Weights of a small GPT-style language model, trained from scratch on English Wikipedia: vocabulary 16384.
MLP neurons of a small language model. Each row is named by its layer, matrix (up: input weights) and neuron, and shows model dimensions 32-287. Each number is 128 + 32 x the weight over its row's rms, rounded and kept within 0 to 255. Numbers have three digits each.
Before each neuron's rows, "fires on" lists the tokens most often at its 100 highest values on Wikipedia text that the model never trained on.

fires on: ", ", " (", "–", "mi", " household"
L7.up487:119145167117143126121102137120111083099146209129187090176129103154132172115151182072130111152098053096128090170163153141117117103111180110193068070095116111068138148130127155104094112124149148144141133152164102167110103159116126112089095143116051084160163145146109060144072165093110107141146192201175151109138138110083110197179106110100179110063108090118077156142178117129172121109115114146165134152173116066118110126137156155154126079162120146164117172140176118129169110145154144090148115183148126204073173094101088148142121117123113141095118105154057091110137100109152114099117117142110112128169126130148128118136116184148069144175167112114184115146179088095147174086147139111125135114138115182092152129109162087155102186192138171150185162090118143069069129174113137

fires on: " ", ", ", " of ", "ing "
L7.up307:156098157179137131150122115117136143165188124148070113086120129094150093098158144157109106129237083070099151180133148130108140079189189095166094149107134126155123137155099161092070083115070119108122114097125145130146100149114155128144118093082155115163106122141060085132116106075106105172141127135159126134126150122172095085172148129112116102097089086152151126100152133134102180120102139137126136108114072091111107163153158105126185144132129199105123121094166160094149217115121162180122147097108199102150116154143135134106122152120092075113065102136205156132100180100148107114039135133137193121112140119075076106230155161083075134110212113138105098180098088119152073141115083166133116122199107089162169097120148090137176113111171127131107129119119178174123117133095120

fires on: "in", "-", "a", "an", " Kon", " Im"
L5.up1391:156125188136069115115100097112119070155125135148084145087114129117059148101103125098101116169117109142127167161119099099120151143069163113125113073113106051120076116198103178180139128105158179138142068127136122143150122139073171093131136190154116100122108100094151142121175081116149126092180160142099128133109063100100125121116123151173086144165164154137089123126090102149112089127119171117108146160091121115104121196143111138115064170176130133090074120156195157172122137093163125171141168185189172131190155140084142080170124085149155103089083096225137131136100117128085147096132138165161164118089105130111133101169133083110155155105138151146177180096171074125154089129110133126113099129142134124134153145158143067094136124096108147120099094189136131186119075171134071

fires on: " ", ", ", " and ", ": ", " There were "
L7.up1708:146112137177121141157097152145158117161181165137159130134105137087165129121149116108147101111134106083107119150088080098154105054126152183082151117117180112099088172102143173130054117100027118146106118154109062127137126173144099144164108137107124121168131191177041115159131073138151122148141128128104143120113113135105142131155108083151114162118081129129140159148158136192144156134133144123170102082141120156107138147154089109152148112105151149117125143083181083074176148110179072120107132100120114136155143209143115093121143113091094114141159127203147123094107158106140139093142113139134102134152122141109139181117124133102145156227162105088131093155094181112074091111197140173133088091083092118138133181140120125082122163116109145161160106122032076138134120161152137

fires on: "; ", " |", " | ", " |  |", " |  |  |", " | P"
L3.up1301:121128106118109114108118111087115124130155112213124157142110133040137113095142166136148131128145161136153088102088117224150137150074140126108185111142104139121105142138085078149159151141155155085209124165111095111158141138145088064197116214148089133181143127116124090108111128100102142151164080097122128121113146234157087121159067141124150097185115141145130090153173137087068122085152146114079143108119122122124104139142102082155187113131108120076115167097155144172143112161111108120064124091111161106148136134190110118112183147100137111123152091181092109120134154097188136106116059135100062107102144108158118165165135136086160113124117161141152085104115071137148100135171133163104187099094125086142073203135111201169084121161154150116116096167148144055106111140085128

fires on: " |", " |  |", " | "
L3.up449:118142094123140106110105084118146121128143144230183144158122165065144106094140153131156176107094154122107113107119124239086147140089123152106185116150112123084098175152051067169130159133142160076174103101119082109174120132141116125187102231165042123172151082104126119116121118136074169116155108112158155122101147197144105103173068153093126091198165129133124110150151121068105140118141136103096145086093119126146126103141093104175184102100120094106124174114100108143114125161108123080084117093113189128173149144164134149116130115111159126141163120167097094149143178106184133120140089125143072143103146128198134154181132107121182158106095101155136071137120111126160138095154115104143189104099095101115065155086155149143168088139110167129091100137170112096092112115115145

fires on: " and", "'s", " &", "'", "ric"
L5.up1403:165135153093120088088111151087125086152088069124108189113130121095052101083161165112107127121173131080105084190053158140157129099097158107135113117094130165099146107162123081166152156126135155135114174176149089175123145104109166125091107167075083139112165116117152164133132066153084156207099174097135173217092122164144143117120158164131159155122087139087097119145153113153090152122117137076203199108094070192090188133157107180111110122092181111147119153086103148147128131184157165102112147101118173116103179097123101171143092123175129137101162071096126124175139138146114108144155146096083139133149109055145115122122146067152098121115123139119108088119115095105088100197129103070078142114157110226128099136141112108119125151121154100120130122173073135177140099169146109

fires on: "a", "in", "us", "ro", "al", "osa"
L5.up697:155117112142052115161106168088187110141156126089073186057177130098060112103112108056130091080148122120087137149096118152113168119123162126086193081153122116174150068119129130083122127158108155148140084082125146147104138164142132089130182135148090123081133085106106109143136144141097099126100111051165135196132164141078169097122096126190121143119097142178101134115145158110068059109094141074115179110087094051143095133104075113152121107077099116159137119091087116163141156092107108153121089130119159150107117138102143155160070119157198156109125156142151160118140126145142172199164082134108167147090166146052155141139073142124168132154115185071127128073111169057122152128069145087155137111127166124161146205162093099141157136146130110160075118171169171122181144144172121

fires on: " | ", "; ", "5", "3", "| "
L3.up517:137171060157151151135100088135125107152124120131177164154124138104099123130117148090120139126104121150156116145073133137166107135105148113069138100123093114136099124093123119155093082135090092065148130144121146082078180174202116119192140146164160118161127095144104111125108093097078177122155132103132143098071117165190107103183063182134126120148156135125120107130195092080155134111162169108057166161057111096144135192140091082130165129140064149141124136160116129162179171165170141114121161130150178135148174154143077117086137076132173124161135137185140073126107127145156113153108039125134123162159165134154076151109143093129165173129085080109115102128048123140138158144109141089145116139116156084091122158093121173140192081139137160095154094126142151068110080125097143

fires on: " in", " for", "\n\n", " as", " under", " As"
L7.up566:138141114125181164088148104109128163137088119108117138054164135130202108120140141173156067147147128114138129138112063083122126081116175126109101113114089126176165148128135049074117134133142212168103163146175126097176126097152129129107113175154155187065128126094069209114075159066090196116146147107109155100091091058150110066097146128130082147155124188145135160114056139110157133108093126055143151106099137157100150131194115105137101110089133174123122167063128148137123118085122071172102098185115163075160126186099139175104138117190140133164175111117174098123042137155112118094135110093148148126136083137103135118113159115086150106142147132142173122202134108088150116133099109190105122131188119179173072107154118114150071117123114150148176122117102077117106154140082131

fires on: " In", ", but", " but", " There"
L5.up1425:165125183137111140117143092100111090128126136117116128124148120127134161189173121123110107164122146137154111144125098106130061140084111181072136195062108138145064078114176082133160066106102123087095173143134126140101138137108107138146072135133124142088109127117081127160148121136133120100064134138126169197096141111118143151099190157130098100140141091120117129189123122147106141166119140123118081216032080083149113139158113154144100166134113125139141158057127143202093097173169137163129187158142166068103128139145137102141160089164137177120146162147154117092131126093110146102135133100095206114148094055187228118079134200092135134192110122118166110073071114095157185108135107101150145124182110168135124075089118130168156080174140084083112045136060110111107123127144152

fires on: ", ", ": ", " races", "ip", "100", " "
L5.up407:155143123171090082184109139104098092154138161131128155099119149123165112086115181125105108104136105130077127132079117071045077119170124099162167126145105146126181100067105154087072149122130151108138141124120171093129077125122121156138131178154179175178130110207118123089103149165151155176114118067123185143072142168124180196079136077138152153136082066164117142168119115180096127085100103107182185127131134156116134143110071099100097149131142082131137143089112148108098087135118136095155108157142163185117080177098138088151161104127143168170092141153121167125107113178164168131159171112095148205155184180133148130112134134122126150128133143128103092142167094075168118113145171205124042115119113174113135122123152106151165112085152087115175110144142118111144122089131136

fires on: " and", " to", " to "
L5.up394:082155194121150175118143166120099114162140073053143120082116111146136160137117144182138123141113129169089151188111111148159167124141136126132131126112155139114190165129085124085173128186127132103158168168146088095130098096106139204157102135102074160200178137111111154144130084155123105134139166086141119062167177177106143118107169093144125105141117130132149181044131116156125105139121113148116143125097133165100148154188107103096128214093120114109137076103134151106168116163086074187106159146112100119110100085107124092153094179104168144163150050150155098156096077101112141113118111050108139117135143090136104118116150136107090186148141089154118135175100109114120114147105183090088088150150110156132044109132120129129202095103137168104146165132103120064132075156185098

fires on: ", ", " to", " ", "ale", " in the", " to a"
L3.up735:155172193131089127167089077158085183205148104143138192113103106145099141096111205124093124152148116077085094153070127180114090108148098161116105123084110062095091169119109137090131118119104162147121104119115090110139154185144150163135095154201159119192138172083084136198127144127107161144150182128149107101111110083145118112104101164107093111174090121124163117122113065164137172124173086168129131107180109185169089154119099154079160077134139124161153166102209124145100158079103163136131103090133175174077143141150178089125140165164137141140133121122094105091133088115155105147118144093092111123118130070118174123129121132141114135130094113125185114087158055112150146125150129133129104203081127196087140131127104089181137152081118177154117096093072106118115122159051113

fires on: " and", " and the", " ", "s and", " who"
L5.up663:096150119122138168166108111109151162141168109101176087164104104074100153191152173193203172108113122124153151159042137159139130127147129127145135103112139185104096109120113129068085154170100164170129149118160102098167162140169093155140120120124066112155146079133148130167117128209149065152108177122066110078103128179150151056106160165110128135115112096096065154154149195144121160119098127157091156111127140145133122111080034060144156098159159077058090097071155152122194113129118111169113129167181100124044147077140179066125101174097152132130148127161134102112127130101120139129086134056118102121138143095173111092072150181127152099147121152135116078168106135148116105169064178103093105144140148082080135090148106151119203080132118144054133129159104178125129098137179137

fires on: "on", "er", "ers", "ons", "ut", "od"
L5.up1204:116138123145154163162150089143146120156129057119092162073111132121157128146123110174181096139110084104148085178129142069126121056128168126132111105112134106080180182180106102123182092178186198152091163118135212125156136171130109130164103136139075153184122129089058174115157157139196112163205097122118159114124087142088089134151098134179159094064175128136110134116106112157097132080094133155125180137114154132150149109159134152121119156079098059141130119099104134113141114095142142113109079114106082130126150197180161092090190183160142156133149121094165092109096154100136079106081102126166113074138069166128127196125090118119084120163124161151171084123167140121103180132157095128097033137120144137119139135165205094091118115156160142174143162108150110096095108092137084

fires on: " head", " as", " under", " position", " Head", ", as"
L5.up737:079142095115124136140099134156033126103124114110114178064152176067106065105171077159128110146157139122211064153150123122085160129085134153116151110188118158117150142140085113085148152129131090090122115119175057120130141173137211135137107171121157174120110082081104127139107079081108117150188151097157130105074081133101137134133120130125023137165141127126175110148078148137139182137106149148130135149105124121160136107193109078127146119114138118086121109156158140096089126173161107169163090078099124140124125116182130095157089143119158169152145169098178168146121143138047099144151107084078144173102100103108131120108084147079063106126124141169177138120145146108128099088139178120144131158049164062163103124130109116156112112111168102156175072102107155155139093156102127

fires on: ", ", " on ", " and ", ", there were ", " of ", " There were "
L5.up994:149143057174158097162146160105106097129154170145142148143115101129162169116063123154144177143157137133050115112097161094072095108167162120104125106127115139137060094132099130126111060102124113173135106103108068090109187100120142160124152141144092146207164114175141062116081154126104115139141128149133157105091129117109138109169110109164125146118115111153130137147125071094122122097117146102156074077116071108124146186179111171144127136182122175166088130073118097160164173210135163147132120107110135094111115125108165088137155098127114094117117163147128099081167151079169104128118156102124134130205171181109122143114099121115099107146140093159113063096125108095162103137124076187092139115126134195152120112112136089062156116102173159089057155113107182125135186137118177

fires on: "ag", "5", " under the", "ut", "is"
L3.up408:125125170140135108067137149137157117141170075130146151084076140150136177096154141144166071128178097075175075080103098116143160137188171170137205120112074077144159101139154064118096091190114137098082110104203113168103079103079100150171113139158119075115107097111126087103148117186164125112112098119116201179147163088129083098107120102152104109126155194102110138178151151121131092129095132098079141145119149123193149143038158120086118098146169138118142109127170102149166143157164127158174091149101137151134136133137153156159117201117145110112122150182166098142158160104128099135095100159127161170144104085120183062105103168147069151140100109058076131141129143102079167154167115094079078136138190116134122174136159114150108115120121053131156154163102093127152081165147107

fires on: " or", " |", " but", " way", ") |"
L3.up223:124119152062117129091173091095166229128094219132092153145087202091114125131118132148122099154112122111126106169134106134137110122104111154185122083108093077182140183174066153106139116148179112141105087158100107079120159142110076160141088168121096146129089159101140172099107105139104122129174139184130141138132140099114140099090141137114164093159130143199115101149109078160166134101144151087121108120145114227085115145105075150155150143076148090108129154117165113074120141162079175127124131096136152090188086136098117141089151154144072154136112132183112166147131202147146039115163137119136076144164099199110082126148107122119094113066179120188090108147162100103149131104189121117143145100115094104110131171151186084141087090164091169164103103168162058170096087129110064

fires on: " d", " Platinum", " Cl", "ultural", " D"
L5.up1787:096154138132080115084130157145135104167107114153108135097072102134168169118177134152102171102085127164199129139110154039116104098119115156132123138157162108145139147152121152153116140123105092152126127112146148084142156080096167124162130125149174150084156117157091149061105183136137162083078137171153104117131164181151142111126130091144164113149142108158057085129115092129152096152128108098164087129098165100119110152115169134094132104130199144129156141134156172132137107164033131073162140076117145096184122100082166157140135096142100139114128160104158106110146118086108155126080199124153143180152137114156169168136171112131095093115142103111117151099127163148156156038135172104141146120131114138124085096183195101149140100106139120120177113101074153077126114159135195

fires on: "–", "-", " &", " and", "ain"
L5.up742:146090181073133078123114157128117051143083150058082165092191107097190114129116199111116107107119140120164155123082150153152174186106174125139140127162176105182122119125159112178092171140120099106139041210097133131116178076125144159165138166133120125105177115117133176159127087137159177194060120095151105144132125141126122075067140055102121162181119116119118089117155107134163113160093171120115148105139088161085110095189094145104170119130154140187163187120078099118138106155184070117100101127145078130162116140100158134102064107148119168110118125078095122182164105147173068134131136179169103082166097102119118150092111058092151084154140105169115089121097171145128089156092092189153110107150129095121128145145135140115110129149168129144123155096131123082134097147163130